Weights of a small GPT-style language model, trained from scratch on English Wikipedia.
Architecture: LayerNorm before each block, rotary positions, biases, untied embeddings.
MLP neurons of a small language model. Each row is named by its layer, matrix (up: input weights) and neuron, and shows model dimensions 176-271. Each number is 128 + 24 x the weight over its row's rms, rounded and kept within 0 to 255.
Before each neuron's rows, "fires on" lists the tokens most often at its 100 highest values on Wikipedia text that the model never trained on.

fires on: " the", "|", " mo", "-", " The", ","
L4.up958 [138 111 127 113  95 122 130 178  97 138 121 122 114 145 146 113  89 153 139 159 153 166 134 119 109 114 129 165 157 164  88 105 125 161 124 125 153 134 113 157 129 105 134 117 166  87 100 145 157 112 148 152 128 127 123 148 132 123 149 119 111 147 141 177 107  59 149 145 111 137  79 155  99 123 108 122 149 100 150 142 143 113 141 144 190 127 125 128 114 132 116 145 116 103 144 109]

fires on: ",", ";"
L8.up2182 [146  98 119 139  91 121 135 155 155 148 142 152 109 118 147 109  76 126 166 125 126 125 117 159 111  84 115 126 140 149 105 143 122 127 110 129 143 143  78 116 149 148 113 128 158 101 122 149 154  77 162 108 179  89 121 172 117 127 135 139 110  91 150 185  91  98 139 139  97 130 137 151 158  98 125 118 193 143 142 106 129 107  84 139 126 168 145 161 100  95 139 159 122 136 118 128]

fires on: " that", " who", ")", "  ", "."
L4.up444 [152 149 137 111 103 170 124 122  95 108 190 136 134 151 144 127  91  96 140 151 125  97 157 162  93 155  98 112 138 130 139 169 106 162 121 121 127 128 142 119 142 148  96 101 153 148 152 146 153 167  95 137 122 146  96 124 144  95 170 109 159 150 123 134  91 138 137 138 157 120 113 105 110 129 127  94 120 118 168 152 103 132 115 152 146 168 177 146  94 106 125 175 155 120 159 128]

fires on: "-", " However", "ila", " shortly"
L4.up564 [127 154 121 145 135 128 134  87 118 101 146 158  85 109 141 131  97 149 108 114 146 147 161 130 122 111 165 129 153 120 137 144 135  96 160 116 140 113  84 136 136 138 115 116 130 154 143 115 111 174 144 172  89 154 117 150 123 151 137 100 148 139 168 132 106 139 135 169 131 109 149 152 147 110  86 113 108 109 142  95  95  98 166 140 121 142 164 159  86  98 157 132 100 148 156 103]

fires on: ".", " that", " and"
L4.up1780 [112 123 161  72 105 168 119 123 137 100 142 120 128  94 133 110 129 102 150 125 117 148 157 118 134 162 114 119 120 161  76 106 132  75 117 118 126 150 117  77 154 169 139  93 179 125 121 133 167 175 100 174  95 123 114 155  81 141 125 106 105 112 139 128 121 134 137 152 138 127 106 121 143 131  99 136 123 128 136 138 165  75 100 127 182 160 159 151  94 117 143 165 165 111 128 173]

fires on: ",", ":", "=", " -", " |", " –"
L4.up1948 [169 114 141 140 102  94 119 154 102 139 131 124 130 102 115 181 110 143 110 155 175 135 138 122 152 143  59 109 118 157 138 133  97 122 144 131 152 100  93 106 146 134 101 111 151  95 104 135 110 153 141 165 102  63  99 152 110 146  79 114  93 105 157 152 154 141 148 148 114 142 151  89 142 149  77 111 105 111 148 126 140 100 113 137 149 124 165 113 120 127  74 144 102 103 117 146]

fires on: "°", "″", "N", ",", " |"
L8.up1787 [142 136  97 127 121 134 152 105 106 125 127 128 108 149 105 126 112  89 143  83 147  88 185 145 137 200 104 115  90 126 116 130  97  94 113 111 117 104  82 152 139 131 139 133 206 155  99 144 146 142 157 122 145 108  93 144 116 152  93 122 101  99 127 141 157 136 108 138 154 132 126 133 165 133 116 126 107  78 142 133 173  89 133 128 126 149 122 182  94 138 111 136 127  99 133 144]

fires on: ",", " 184", " the", " October", " York", " Supreme"
L4.up156 [129  84  89 115  92 152 141 125 152 120 110 112 128 154 142  97 155 169 142 185 110 147 153 130  98 125 132 145 120 149  96 102  97 181 116 134 123 127 135 202 107 119  81 119 135  72 133 164 118  74 170 138 133 129 143 139  76 144 124 151 123 129 116 122 127 112 101 134 110  89 120 137 163 108  78 104 118 142 144 128 159 110 114 125 103 138 134  95 119  90 123 147 149 142 125 143]

fires on: " state", " world", "-", "'", ",", " European"
L4.up1305 [167 140 134 120  55 106  83 178 167 110 114 166 108 134 183  81 126 162 173 138 147 124 116 103 156 152  76 147 128 196 116  87 134 123  96 147 113 145 138 138 126 163 124 137 139  96 104 136 139  92 113 131 168 128  98 162 137 134 117 171 139 108 172 115 116  73 104 135 119 154 120  86 114  91 134 114 156 124 161 138 169 108 114 160 141 130 129 161 142 101 132 141 144 133 149 117]

fires on: " of", "-", " ex", " (", " by"
L4.up1606 [163 142 176  79 135 106  83 121 140 134  97 161 149 133 116 129  81 158 191 144 159 128 145 139 137 121 138 155 164 123 111 115 153 131 124 144 150 143  99 168 120 116  89 133  93  99 126 121 110 137 111 119 126 129 140 155 137 127 142 138 101 178 122 163 121 110 133 122  96 160 133 133 109 127 156 136 149 114 143 153 120 116 162 115 125 107  96 162  81 148 131 137 140 124 103  93]

fires on: ",", " gra"
L8.up2106 [146 150 178  82 148 104 117 124 111 105 159 148 101 122 103  97  81 108 130  62 114 106 199 132 166 154 104  98 135 155 160 136 118  95 119 126 113 145 125 141  92 116 119 136 137 136 130 149  98 119 112 109 142 108  96  83 147 129 117 159  96 121 116 138 147 130 145 135 140 136 144 127 141  95 115 104  75 125 137 124 104  86  99 174 167 164  92 133 108  98 129 128 134 142 144 167]

fires on: " as", " the", ":", " including", " by", " –"
L8.up290 [162 129 167 108  82 102 121 159 130 150 177 108 135 133 114  79  93  93 154 118 124 160 118 137 191 157 105 147 140 158 103 165 124 109 129 119 161  82  68 141 104 138 115 116 144 140 116 115 105 170 115 177 144 120  85 164 135 149 148 102 100 135 173 140 128 124 121 133  97 138 101 119  86 148  91 155 150  73 130 135 111  93 136 121 153 103 132 117 153 114 127 175 150 100 130 165]

fires on: " and", "=", " It", " in", "-"
L8.up1428 [116 123 127 141  89  99 147 123  94 109 150 130 114 199 128 119 122 138 142  61 127 171 129 170  91 145 102 133 118 137 125  66 116  93 154 114 150 106 148  78 118 146 152  86  80 133  75 121  98 164 169 135 129 143 140 115 148 138  87 148 162 122 121 135 135 154 149 148 118 136  94 115  99 160  93 109 100 152 125 142 133 122 126 139 138 145 126 139 149  97 102 151 147 128 101 118]

fires on: " first", "ly", " and", " to", "um", "i"
L4.up2138 [160 161 130 122 124 121 117 145 133 128 162 134 182 123 153 124 127  93 146 128 131 118 111 126 126 189 159 127 104 125  98 127 179 145 148 112 102 137  87 175 101 150 128 130 125 118  92 137 131 117  61 126 135 131 121 128 103 103  57  97  86  96 185 134  96 150 134 109 109 120 130 144 132 136 132 117 150  88 132  88 127 119  82  88 133 129 163 102 142 111 149 112 123 145 150 105]

fires on: " di", " e", " was", " is", " are", " were"
L8.up1958 [112 145 133 102  83 159 174 125 149 113 154 129 122 152 172 169  82 136 146 162 161 134 193  98 107  91 149 113 134 114 114 128 115 116 123 129 162 153 142 137 104 160  93 115 104 128 121 141 143 107 154 108 149 131 122 145 146 140 122 139 129 133 130 119 153 133 144  85 153 148  94 117 126 117 116 131 102 131 150 135  79 134 103 147 142 107 113 103 115 157 139 127 119  87 157 162]

fires on: "″", " of", ",", " also", "N"
L4.up2232 [151 101 128 139 133 112 159 172 159 113 126 134 130 143 149 116 146  91 131 152 145 176 152 145 157 161 155 124 117 143  99 108 115 164 136 112 142 102 147 121 123 141 133 124  91 136 124 137 129 167 138 117 132 105  96 115 106 118 140 153 153 162 160 123 152 171 130 151 105 160 141  85  75 144 156 120 106 141 137 142 139 101 152 162 125 155 123  96 126 114  84 125 165 132 116 126]

fires on: " |", ",", " services", ";"
L8.up387 [135 114 106 105 146 126 138 130 118  94 137 135 125 125 121 155  93 116 135 132 123 106 132  97 127 184 116  94 150 125 125 100 111 143 129 152 115 136 173 136  87 156 135 113 139 117 128 127  87 117 105 145 148 159 141 158  87 152 118 135 124 138 124 151 130 121 140 135 125 132 132 175 147  98 158 107  94  97 138 123 141 113  96 156 138 148 133 149 111  99 114 150 138 118 142  68]

fires on: "′", "°", "\n\n", " ="
L4.up2117 [157 221 108 122 129 141 120 162 155 148 152 133  94 108 140 142 115 137 141 119 106 133 106 149 112 164 101 120 136 139 157  96 151 125 117 142 147  95 155  90 168 113 144 106 118 105 124 125 141 120  88 138 144 145 144 101 107 115 156 154 115 151 101 159 149  83 138 160 136 132  65 148 118 156 133 117  96 152 152 134 108  79  91 156 151 122 107 116  78 115 109 124 168 119 141 148]

fires on: ".", "–", "ly", " |"
L8.up125 [152 123 140 156  97 113 125 122  93 100 147 142 133 158 114 150 126  85 108 117 124 102 152 134  79 162 153 154 101 130 104 143 159 126 118 113  83 112  45 171 118 107  87 108 135 185 130 158 158 136 144 186 137 133 140 101 111 150 176  99 119 123 107 145 116 116 116 156 127 172 136 124 131 149 106  75 136  65 108 114 127 130 133 101 108 169  99 156 139 132 133 150 120 100 139 140]

fires on: " with", "|", " |", "=", ":", " a"
L8.up1288 [132 125 115  91 168  62 120 161  96 157  88  99 107 101 118 148 145 106 127 143 151 166 104  86 191  97  84 102 137 139 137 120 111 118 117 140 121 117 165 161 102 123 118 151 122 133 103 100 124 124 112 107 133 119 150 161 125 115  86 163  89 120 148 116 113 147 141 112 104 186 116 137 143 157 106 123 155 120 141 112 104 121 139 138 144 133 140 125 133 125 125  87 123 105 107 118]

fires on: " they", " to", " the", " these", " their", "="
L4.up1165 [129  85 150 159  91 118 128 121 110 161 107 170 111 122 106 155 142 122 106 119 149 104 114 137 136 153  97 120  86 135 134 122 132 106 127 130 100 127 125 137 122 149 118 105 151  94  81 175 134 135 111 122 145 133 153 133 107 121  88  88 133 139 118 133 104 132  80 144 154 105  90 151  91 114 135 104 151 125 116 137 147 119 120 146 138 116 100 104 117 135  89 127 142 106 116 131]

fires on: " the", " a", " most", " an", "-"
L4.up1645 [153 100 126 114 145 158 141 151 149  88 134 117 108 156 117 150 110 143 190 108 144 128 128 117 134 122 152 114 116 190  84 101 163 121 121 108 126 162  80 100 121 119 128 117 184  84 114 146 108 126 117 138 137 119  98 143 124 106 151 147 107 100  95 125 138 116  97 162 116 136 127 134  81 149  89 134 160 110 144 137 182  88 130 178 160  85 109 137  98 167 151 126 147 139 106 128]

fires on: "-", " a", " mo", ".", "\n\n", " di"
L4.up1576 [ 94 133 118 136 105 126 110 166 131 108 120 127 140  97 119 157 116 148 136 136 158 104 120 142 118 122 142 110 119 126 112 113 134 129 129 119 148 107 107 135 118 106 143 134 165 117 128 129 115 137  93 105 122 122 128 109 138 103 131 139 118  91 137 151 170 114 104 134 105 127  90 108 136 114 171 123 173 138 103 119 174 105 131 136 132 128 138 159  96 167 133 128 140 108 112 112]

fires on: " |", "|", "s", "els"
L8.up1203 [154 148 176 114 157  88 109 135 139 151 127 138 114 132 119 119 132 165  97 165 174 141 112 130 156 162 125 168  99  98 147 140 170 124 139 132 161  96 157 117 130 109 122 133 147 122  99 136 124 164 110 155  79 117 109 149 120  88  59 127  92 145 147 110 144 137 154 110 131 153  98 132 147  96 131 139 128 132 140 102  49 128 148 161 176 193 110 185 124  90 103 137 160 124 145 132]

fires on: " =", ")", ":", " of"
L4.up20 [157 146 141 136 111 160 127 132  91 128 136 101 107 136 114 162 115 133 125 107 126 123 113 116 112 157  99 135 165 130 122 126 125 130 112 155 126 108 122 122 126 149 115 166 144 124  82 117 126 162 104  98 156 122 155  98 114 142 145 116 103 161  88 171 153 115 121 165  98 135 153 163 129 134 109 111 129 173 101 159  94 118 129 156 139 142  91 123 125 136 127  99 149 116  97 177]

fires on: "-", " or", " and", " to", "=", " late"
L8.up2267 [137 150 164 147 104  88  77 133 112 111 120 136 128 159 129 125 129 144 126 124 155 109  92 115 101 130 133 123 123 124  97 146 159 102 116 158 118 154 153 137 159 143 103 132 149 117  93 104 150 100  77 137 117  96 145 150 145  87 114  95 130 128 106 125 132 158 107 141  89 160 128 122 114 134  87 127 142 101  94 126 147 124 119 131 123  78 113 181 153 156 129 181 120 100 111 160]

fires on: "ly", " most", " and", " more", "y"
L8.up686 [146  88  93  93  94 160 129 151 156 151 146 146 132 126 122  90 102 129 141 105 104 193  97 150 106 131 165 120 100 142  98 160 129 164  95 159 155  77 134 129 129 129 117  87 129 133 122 137 106 146 125 179 134 121 106 108 130 129 178 109 105 151 106 135 151 127 130 134 113 134 107 115 141 161 116 111  96 127 102 128  92 134 144 104 150 154 122 117 119 132 139 146 117 145 169 114]

fires on: "|", " |", " anti", "ly"
L8.up371 [126 151 149 125  97  85 121 153 140 163 105  70 134 119 154 118 118 153 146 137 142 133 169 145 179 179 109 127 128 123 170 138 130 136 118 138 134 105 130 132 147 111 116 136 105 139  77 133 163 162  83 129 117 117 106 119 141 109  90 144  84 127 121 125 128 131 134 125 128 112 104 145 125 162  82 159 110 160 148 125 104 102 100 147 139 144 118 155 126 129 153 114 129  77 144 102]

fires on: "s", " |", " with"
L4.up1691 [123 125 124 154  94 111 157 146 126 137 167 125  90 120 123 185 150 137 129 134 148  97 150  58 167 116  79 142 137 110 118 116 116 148  94 121 104 115  99 143 181 192  97 157 180 129  98 107 124  89 117 131 146 162 152 105  87 142 128 131 135 120 142 167 107 125 188 154 143  80 148 203 110 131 157 191 111 177 112 182 112 117 129 110 140 139 121 135 132  97 139 138 153 141 132  51]

fires on: " Ra", ",", " a", " most", " ("
L8.up456 [153 145 147  91 164 130 144  94  95 163 127 130 106 132 102 102 105 100 149 119 118 141 118 134 134 107 131 176 129 171 104 109 133 118 171 135 132 126 117 173 112 116 116 120 155 150  68 139 103 130  97 151 141 114  79 101 143  99 150 104 127 113 147 146 170 121 144 112 111 143  94 133 151 117 170 128  85 116 160 148 115  73 126 170 162 119 124 163 124 123 125 116 118 121  99 150]

fires on: ":", " were", " as", " are", " was"
L8.up391 [120 167 142 118 120 103 106 151 140 110 186 146 142 123 113 111  44  76  85 107 129 137 110 128 132 151 111 117  93 117 121 135 115 141 107 154 129 141 108  92 156 127 123 129 120 117  91 120 129 148 168 129 139 129  87 144 162 127 116 107 147  95 130 130  93 138 142 133 121 130  96  94  53 142 167 124 131 121 134 142 113 123 160 160 139 103 135  99 134 129 129 154 121  91 157 123]

fires on: " over", " could", "ki", "+", " Ze", "ble"
L4.up1135 [133 154  65 126 154 154 126 138 188 133 190 104  86 135 128 135 130 146 127 106 107 129 119 107 163 138 164 142 118 119 159 136 131 141 133 147 155  73 115 131 150 138 110 108 167 112 133 138  85 130 129 126 143 110 103 138 126 150 114 108 126 120  75 139 130 115  66 118 128  85 100 176 125 151 187 119 125 181 119 160 125 136 147 158 145 160 142 168 124  98 137 112 115 112 114 152]

fires on: "|", " as", "ing", " novel"
L4.up2171 [141 116 119 122 143 153 160 128 131 133 105  92 124 132  94 132 162 166 132  84 135 154 124 144 115 118 151  96 101  97 144 114 152 158  92 119 145 176 186 103 114 174 150 130 145 137 146  92 110 170 125 135 106 133 132 109 132 119 118 145  99  54 138 157 109 156 134 144 135 111 134 161 179  91 170 131 125  93 147 117 162 101  92 155 145 112 106 128 103 129 101 145 131 156 142 109]

fires on: ",", " of", " and", " that"
L4.up1500 [145 126 133 114 121 101 134 169 112  93 152 120 148 121 138 132 144 108 164 127 151 144 184 128 153 159 139  82 127 132  91 122 140 131  99 117 112  99  87 136 142 141  77 120  93 144 111 115 105 128 108 111 146  93 117 149  93 191 120 152 129 120 144 126 110 171 111 103 140 102  85 109 118 127 140 161 118 138 133 119  86  85 128 112 144 123 147 109 141 116 113 133 147 119  95 122]

fires on: " and", "ly", ",", " very", " most", " relatively"
L8.up1108 [136 102 176 136 105 159 145 143 121 138 112 132 109 134 101 117 118 136 170 116 112 129 112 142 114 151 113 125 108 140 130 143 142 187 101 183 120 109 122 129 113 150  89  79 141 178 110 170 161 118 104 136 100 126 103 100 127 140 163 106 129 110 151 204 119 105 153 162 125 118 118 113 175 162 176 115 109 117 137 159 115 115 160 139 122  82 118 136 143 125 118 180 131 105  99 149]

fires on: " |", "ing", " took"
L8.up1306 [ 74 143 145 115 136 121 140 128 120 134 136 144 127 170 149 158 135 121 132 126 106 123 137  98 156 132 136 112  97  87 110 121  94  95 122 115 110 110  95 156 103 124 163 167 117 138 150  86 142 141  88 170 141 171 146 156 133 140  99 155 106 121 158 151 128 150 124 183 133 109 165 149 114  94 111 158  99  81 131 155 113 133 119  98 142  89 106 142 157 123  73 121 155 146 102  83]

fires on: " |", "af", "25", "26", ".", "00"
L4.up280 [105 101 137 153 108 161  83  96 110 139 123 125 107 120  93 163  91 114 138 121 143 108 103 210 110  80 117 107 110 173 139  85 142 139 153 127 139 130 145 108 117 186 146 134 121 149 153 172 125 154 118 127 130 151 129 133 132 156 124  95 117 160 120 153 167 141 140 130 153 103 151 121 133 129 132 150 124 129 132 159 173 105  93 104 138 182  77 179 120 138 125 132 185 109 150 144]

fires on: "-", ",", "al", " first", "ly", "\n"
L8.up1222 [163 167 117 108 129 122 129 142  99 106 158 109 109  65 124 141 133 113 137 152 165 125 153 161 132 161 119 143  98 117 149 146 154 149 149 169 169 147 130 172 135 168 135 121 112  91 141 142 100 101 110 121 141 128  99 103  62 119 141 158 131 132 134 118 137 124 111 156 101 153 139 185 145 116 108 156 161 103 125 138 121 150  67 129 138 116 119 140 134 120 114 143 113 148 188 109]

fires on: "°", ":", "19", "′"
L8.up803 [169 159 149  90 147 136  92 137  99  99 178 147 135 124 114 117 113 102 118 117 139  99 147 108 109 170 115 113  77 154 140 144 163 103 159 133 157 132 117 132 159 128 141 113 139 130 136 158 149 141 129 157 122  89 111 146 132 148 139 136 171  78  91 187 143 112 132 147 133 138 113 131 131 106 114 146  79 140 120 128  93  85 150 135 126 103 169  87  97  95  96 187 120  93 143 151]

fires on: ",", " |", " born"
L8.up857 [114 103 172 133  68 165 173  94 140 140 129  92 152 157  95 117 117 114 129 156  93 110 115 108  76 190 150 113 120 127 102 107 103 154 160 149 137 163 137 142 158 107 117 131 150  87  96 107 100 126 109 121 116 141 107  97  95 136 131 134 144 132 118 131 146  98 116 132 135 166 123 160 147 123 132 139 123 156 134 138 111 162  64 129  96 115  93 120 125  72 157 158 123 141 135  75]

fires on: " of", " and", " |", " or", " in", " at"
L4.up1388 [173 119 165 181 111  70 140 180 129 129 101 147 130 122 176 139  97 137 141 156 159 146 138 158 143 169 117 116 116  83 129 111  78 103 153 132 131  85  96 123 107 141 133 114 113  91 115 117 100 172 118 157 113 102 103 117  73 140 107 119 128 122 143 146 114 130 115 104 137 147 105 111 133 153 171 145 138 114 154  48 120 108 116 103 162 157 136 146 106 124  97 116 148 108 123 142]

fires on: " has", " have", " |"
L4.up1348 [127 137 160 125 139 155 143 132 154 140 155  98 139 125 118 151 123 106  83 138 102 129 159 161 137 147 126  81 106 152 139 108 143 165 118 130 119  93 146 134 141 153 123  83 193 134  99 105 130 141 133 101 122 125 130  96 107 146 140  92 113 164 138 150 121 159 132 160 204 151 127 148 148  96 141 122  75 175 122 116 172 110 169 126 151 104 131 155 119 113 103 162 130  79 119  87]

fires on: "°", "′", " of", "–"
L4.up611 [203 160 159  80  86 120 150 151 141 140 159 183 127 121 142  85 126 124 123 144 137 116 125 105 118 155 101 104 116 128 181 116 144 122 125 117 120 126 154 131 141 140 111 126 154 160 138 105 115 103  71 168 123 150 140 152 117 120 128 122 111 114  77 150 143 116 142 117 148 154 101  86 127 118 138 133 111 156 107 158 106  71 116 121 139 141 144 122  78 124  95 155 183 137 110 140]

fires on: "ome", ":", " joined", " between", " of", " part"
L4.up1532 [ 76 120 170 108 120 154 147 125 107 146 114  92 107 165 159 136 128 115 110 142 148 151 134 114 110 106  86 119 160 106  56 102 112 109 147 129 139 118 124  96  91 129 162 108 154 147 114 152 119 161 142 121 110 164 114 110 128 105 125 111 143 143 111 149 132 100 135 128 102 160 144 128 159  99  78 118 152 107 139 157 113 140 160 136  86 152 126 145 132 132 127 102 131 117  94 177]

fires on: " the", " =", "=", ":", " and", " |"
L4.up1593 [179 106 160  97  92 113 134 178 113 123 122 127 139 136 154 145 104 146 166 134 149 119 147 155 145 125  90 109 145 157  85 128  95 155 108 109 123 123 111 125 107 136  97 131 150  82  60 116 121 101 117 116 173  94  99 171 125 123 111 102 107 143 147 141 148 101 107 125 145 142  93 135 121 107 137 163 152 152 153 139 129 111 143 123 103 143 142 123 103 163  80 155 152 118 121 139]

fires on: " |", "'", "iji", "ti"
L4.up1922 [161 113 142 141 123 158 119 173 151 150 150 141 144 128 130 117 138 114 138 115 114 107 131 115  95 142  95 119 104 145 145 101 108 123 125 144 122  86 116 132 123 172 165  99 137 128 140 134 112 134  97 134  90 130 111 108 128 118 158 110 146  83 130 136 163 154 120 137 189 118 121 172 125 123 163  97 109 152 127  79 134 108 102 171 147 168 134 122  57 117  99 160 129 114 117 106]

fires on: " and", " two", " four", " most", " five"
L8.up487 [125 125 100 156  65 149 168 136 125 110 116 113 116 129 141  77 117 143 153 141 127 167 134 136 108 145 125 136 115 106 130 110  63 110 146 119 142  89 110 149 124  91 143  80  99 127 158 167 113  97 142 140 129 128  74 137 119 100 172 110  84 125 127 126 170 110 149 155 139 128 133 122  86 161 150 138 107 102 177 144 166 125 123  92 162 123  95 157  50 139 111 153 171 175 160 148]

fires on: " Po", " in", ";", " of", " to", " @"
L8.up1098 [159 127 125 124 131 112 118 114 103 141 112 124 141 160  85 165 118 157 158 163 138 135 161 132 137 158 122 126 124  90 113 151 128  99 144 116 133 144 123 115 129 187 126 133  80  98 132 120 126 146 171 138 110 112 139 147 118  91 153 160 132 122 161 113 100 112 123 135 103 108 117 130 123 173 123 155 149 108 165 149 124 126  94 108 174  92 168 158 129 130 113 108 180 148 160 149]

fires on: ".", " along", " together", "ing", "ump", "ed"
L4.up2271 [133 137 114 140 145 120 149  66 158 151 155 150  94 138 131 141 144 134 134 133  80  94 113 156 155 153  80  97 140  78 142 100 115 124 129 167 121 159 136 176 134 137 140 149  88 131 104 119 164 167 148 124 163 134 118 131 133 113  43 134  94 200 113 121 106 147 128 171 156 118 166 133 136 221 145 131 131 148 133  91 179  96 106 142  97 123 116 125 116 126 162 123 180  94 142  79]

fires on: " their", " these", " foreign", " United", "'", " Chi"
L4.up382 [163 100 140  95 143 129 160 163 132 126 116 164 132 160  97 130 139 172 141 138 130 122 121 104 168 146  97 124 115 133 117 119 139 113 124 124 121 139  87 113  94 130 136 114 156  77 100 142 138 128 134 159 122 136 136 167 134 118 126 109 103 125 110 116 162 121  92 144 147 136 122 126  90 129 144 154 161 109 150 117 147 120 167 138 163 147 138 141  92 139 128 109 148 110 146 177]

fires on: " of", ".", " de", " the", " ex"
L4.up1327 [113 117 161 100 119 142 110 123 138 141 115 159 121 181 108 118 129 121 153 146 145 108 156 100  98 172 133 144 116 148 141 108 105 142 113 141 154 114 119 156 110 165  97  77 150 137 155 115 155 134 138 135 137  93 130 129 135 103 152 124 132 149 107 106 156 130 146 101 116 139 135 140 108 122 125 123 106 118 209 124 133 103  95 189 107 125 134 120 128 104 135 140 142 115 156 152]

fires on: " as", ".", " |", " ("
L4.up1086 [147 106 109 152 114  98 128 138 158 121 157 128 146 129 107 101 149  88 112 102 110 140  97 119 149 150 158 158 109 154 101 159  91 155 123 131 119 102  85 138 137 120  98 123 149 134 142 120 106 142  95 171  62 137 112 115 120 150 123 152 143 110 110 117 116 140 100 116 119 124 102  96 168 127  70 108 136  83 126  76 120 123 122 120 159 112  73 164 123 128  97 137 125 111 183 167]

fires on: ".", " Th", " and", " that", "Th", "′"
L4.up64 [138 135 149 110  97 145 141 158  83 150 187 138 119 111 126  96 132 113 126 108 143 111  90 152 127 148 113  97 131 165 112 161 119 152 106 138 109 149 108 106 169 152 146 109 115 114 145 164 144 154  58  89 145 165  91 143 115 101 115 115 121 138 139 144 131 140 127 143 163 149 119 136 137 136 133 145  96 140 135 181 133 112 122 137 133 176 119 130 108 136 139 169 144  92 122 153]

fires on: " a", " of", "–", " arr", " as", " -"
L8.up465 [144 131 140 121 146 124 146 103 151 143 127 145 110 153 123 153  91 118 116 142 116 123 119 112 114 113 162 147  98 131 137 158 139 123 185 135 113 114 154 152  82 131 157 106 137 156 103 112 134 147  98 186 128 156  87 155 115 142 123 141 123 161  83 157 121 146 140 109 134 179 109 126 130 128 169 114  90 143 117 132 102  80 110 125 155  89 132 141 113 105 119 130 143 134 135 110]

fires on: " |", "-", "Over", " details", "–"
L4.up54 [112 129 147 128 148 128 122 167 140 155 166 120 122 115 155 108 170 158 131 142 124 135 148 131 163 146 141 146 133 136 170 121 173  94 113 148 129 127 151 128 160 192 144 160 159 118 109 142 110 172 130 115  83 143 149 131 118 145 129 105 134 150 146 157 153 133 163 173 169 144  97 114  97 130 138 153 149 155 140 105 162 105 167 108 136 131 159 145 117 107 136 168 147 141 153 114]

fires on: " to", ",", "ed", ";", " could"
L4.up1096 [137 199 151 131 102  95 137 106  95 137 134 134 144 131 131 181  57 121 152 120 122 117 123 143 118 142  84 123 134 169 157 157 130 135  99 146 144 123 111 130 119 110 139 145 142 174  83 111  91 160 107 183 114  88  70 149 153 133 145  51  87 156 126 129 118  76 153 189 174 135 117 109 103 104 153 146  79  80 141 124  98 100 105 159 181 107  85 135 142 141 154 148 168  98 158 160]

fires on: " Sl", " Gi", " Del", " Co", " Gh", " -"
L4.up1335 [128 131 100 136 112 162 158 145 139 142 133 110 168 139 145 121 139 105 116  97 156 134 115 128 152 137 166 109 103 126 127 131 129 122 131 135  96 135  92 114 112 122 121 120 148 124 142  93 146 118 125 131 144 105 118 130 139 139 173 160 110 120 147 165 102 131 145 131 119 155 134 129 126 142 151 142 125 111 130 134 123 105 118 104  99 193 131 107 111 134 128 129 136 104 119  51]

fires on: " and", "-", " as", " Van", "="
L8.up1657 [115 134 143 154 100 119 116 125 152 124 160 177 136 154 160  96  87 115 161 108 151 184 139 147 108 134 129 129 146 145 105 149 102  95 168 103 158 111 148 139 135 127  97 108 110 142 127  97 148 115 102 141 129 107 113 126 123 158 163 110 156 122  95 151 136 143 120 142 105 132 114  90  96 133 129  98 151 115 129 142 146 148 110 133  88 115 121 165 126 101 157 160 133 139 102 133]

fires on: " of", " St", ".", ",", "\n\n", " Ha"
L4.up206 [114  96 114 110 105 150  92 137 142 124 154  95 103 125 155 115 120 125 134 132 149 138 104 147 101 174 147 120 133 165 137 121 105 163 119 141 151 120 125 139 131 159  97 128 150 136 133 127 165  96 124 104 136  86 110 115 103 112 178  85  86 118 127 154 116 124 153 141 114 143 107 136  86 143 134  98 122 154 166 138 149 116 113 145 131 116 125  90 115 137 117 128 137 133 147 107]